{
  "num_hidden_layers": 15,
  "hidden_size": 160,
  "num_attention_heads": 5,
  "num_key_value_heads": 5,
  "head_dim": 32,
  "intermediate_size": 768,
  "vocab_size": 8192,
  "hidden_act": "gelu",
  "norm": "layernorm",
  "norm_place": "pre",
  "norm_eps": 1e-06,
  "positions": "learned",
  "qk_norm": false,
  "attn_scale": 0.177,
  "bias": "none",
  "tie_word_embeddings": true,
  "parallel_block": false,
  "init": "trunc",
  "init_std_qkv": 0.0586,
  "init_std_o": 0.0107,
  "init_std_up": 0.0586,
  "init_std_down": 0.00488,
  "optimizer": "muon_variant",
  "learning_rate": 0.00931,
  "lr_mult_o": 3.0,
  "lr_mult_down": 2.0,
  "beta1": 0.93,
  "lr_head": 0.00696,
  "warmup_steps": 200,
  "schedule": "wsd",
  "decay_fraction": 0.916,
  "decay_shape": "exp",
  "final_lr_fraction": 0.1,
  "batch_tokens": 65536,
  "max_seq_len": 1024,
  "doc_mask": true,
  "train_tokens": 272900000,
  "max_steps": 4165,
  "dataset": "wikipedia_en"
}
MLP neurons of a small language model. Each row is named by its layer, matrix (up: input weights) and neuron, and shows model dimensions 32-127. Each number is 200 + 40 x the weight over its row's rms, rounded and kept within 0 to 999.
After each neuron's rows, "fires after" lists the tokens most often just before its 100 highest values on Wikipedia text that the model never trained on.

L6.up432,232,215,241,191,248,197,199,132,216,177,170,180,209,175,99,190,189,178,184,129,224,231,199,263,213,214,250,201,189,218,186,216,234,151,240,251,190,248,229,93,163,241,201,186,129,200,165,217,189,206,219,170,271,212,211,232,219,248,190,163,272,193,189,148,233,187,144,198,206,225,242,156,205,175,132,106,186,167,181,135,203,202,197,215,148,247,185,199,132,221,119,229,169,266,217,201
fires after: " |", " ", "%"

L9.up631,226,225,195,202,267,230,232,220,242,197,265,145,196,196,255,145,263,261,257,277,178,194,243,235,221,200,203,161,163,230,198,206,253,181,160,230,220,185,229,181,201,159,213,241,203,116,149,313,206,150,206,205,226,188,224,233,113,177,246,229,150,171,146,207,279,186,255,264,142,234,267,173,206,235,173,182,220,173,243,212,255,221,184,189,189,200,215,216,196,232,151,118,236,186,186,166
fires after: "\n", ",", ".", " that"

L6.up327,218,195,183,176,193,225,197,201,154,249,211,247,182,159,200,205,202,232,180,197,114,214,248,205,228,198,171,183,181,206,241,214,157,155,221,213,220,198,143,150,256,169,240,162,193,146,110,232,214,235,214,216,146,195,134,155,220,232,182,184,195,149,148,276,221,187,281,213,109,157,287,272,168,217,170,263,271,195,244,263,232,153,248,192,199,146,200,222,225,310,179,229,236,177,196,228
fires after: " \"", ",", " (", "\n", " "

L10.up726,199,170,203,155,228,176,189,253,251,167,180,196,197,189,226,154,278,197,161,210,148,180,181,204,221,221,189,219,233,279,184,158,143,161,240,305,240,221,226,133,222,155,263,155,236,259,134,187,209,180,152,210,164,249,202,158,137,204,164,140,207,218,246,194,220,184,148,212,240,230,201,244,181,261,227,260,178,207,214,242,140,219,183,243,223,242,194,167,160,288,185,257,204,143,205,178
fires after: "s", " Ka", "ka", "z", "a"

L11.up730,152,258,190,187,162,186,206,194,156,213,227,230,215,184,215,211,256,190,232,176,268,251,179,209,175,153,219,153,212,195,207,169,235,169,164,156,209,197,193,207,232,257,160,215,88,183,219,234,135,192,217,154,252,195,199,147,279,231,226,160,183,246,213,225,172,258,226,262,214,224,224,141,175,244,180,204,286,201,175,258,174,198,235,210,251,168,198,154,192,212,236,253,231,118,245,188
fires after: " ", " (", "–"

L7.up537,218,161,223,125,227,196,171,159,172,301,268,243,239,163,237,209,146,264,156,208,246,142,198,212,184,189,231,175,209,226,296,189,216,157,174,191,160,157,200,241,221,227,187,270,156,182,226,156,114,203,268,168,173,175,203,140,267,210,202,156,279,164,128,203,172,234,184,283,221,262,254,162,159,184,206,227,198,145,260,280,149,147,199,161,202,151,143,242,199,198,191,242,166,228,181,182
fires after: " ", " as", "d", "s"

L10.up679,158,185,247,190,186,221,161,196,206,140,203,245,194,243,186,121,199,191,219,168,203,197,252,228,164,164,202,195,282,231,160,227,232,173,273,182,137,235,226,167,194,208,257,210,230,285,215,207,165,180,149,268,208,181,274,229,179,181,200,255,271,168,170,199,186,227,169,236,201,274,249,170,211,209,179,218,160,232,178,81,214,232,177,205,142,212,198,250,218,218,162,160,165,184,179,283
fires after: " ", "0", "–", " ("

L7.up283,188,208,170,226,176,169,182,191,179,157,187,203,209,229,214,181,199,136,250,163,214,154,163,265,226,233,168,187,149,192,196,165,219,275,215,273,183,225,187,220,193,205,226,210,264,215,130,193,131,180,159,202,187,228,196,248,144,194,234,128,166,176,160,245,142,191,157,160,109,229,196,177,166,205,160,176,177,151,165,248,173,220,242,293,212,252,262,189,175,234,259,250,198,181,194,153
fires after: "s", " is", ")"

L11.up688,218,182,162,253,227,182,223,172,235,186,227,184,187,228,217,114,140,177,146,183,232,183,213,302,178,162,158,187,290,243,174,176,179,198,147,211,154,289,166,246,252,156,238,164,263,234,180,138,144,223,190,180,268,195,194,201,234,233,203,192,128,214,218,248,109,128,172,260,212,167,151,185,231,236,153,204,239,179,259,173,159,191,219,172,227,178,246,152,167,245,234,242,275,153,216,177
fires after: "\n", "9", "y", "s", "us"

L7.up148,246,210,168,256,243,197,163,235,161,216,325,225,179,178,201,117,193,240,129,258,222,218,205,285,193,247,174,202,116,213,184,182,230,265,192,238,267,138,198,192,233,220,198,180,193,179,154,226,227,172,188,225,182,170,224,163,140,215,150,234,205,125,175,206,177,235,208,253,188,185,222,172,195,154,189,254,226,179,191,196,207,206,231,187,199,141,215,178,195,201,207,291,267,114,183,226
fires after: " ", ",", "-", " and"

L4.up486,114,154,147,276,173,204,207,160,219,238,174,162,220,170,234,219,233,200,147,172,150,194,150,234,237,195,257,151,215,190,176,108,192,206,188,193,208,215,141,194,260,190,167,180,214,183,215,173,177,163,252,137,162,155,231,193,162,145,258,146,214,238,185,204,206,174,221,180,162,287,203,270,194,117,152,204,248,159,212,147,155,189,150,252,302,291,237,190,136,215,224,196,126,239,222,238
fires after: " /", " (", " ", " |", ",", "s"

L7.up23,157,255,203,166,157,216,157,168,223,207,213,292,209,179,216,231,175,168,248,143,174,289,214,211,184,214,148,237,230,124,212,249,259,178,230,211,147,158,242,206,244,197,172,159,165,228,237,236,129,149,223,231,202,173,226,191,172,254,162,270,241,229,184,252,173,254,204,170,203,168,223,270,208,191,194,260,246,193,241,135,186,107,183,221,182,205,188,257,210,173,211,165,194,215,153,163
fires after: " |", " c", "1", " ", "0"

L9.up125,213,205,210,226,192,193,187,162,200,175,274,229,179,236,233,177,229,180,185,241,200,214,178,294,224,205,235,197,172,208,209,233,237,199,209,260,210,173,149,241,166,175,189,228,247,173,113,159,268,220,69,171,229,137,219,224,163,258,228,168,256,146,188,218,283,159,166,271,171,257,191,186,204,253,163,196,205,165,189,155,192,156,210,175,150,196,208,155,161,232,179,223,240,173,191,201
fires after: " ", "s", "S"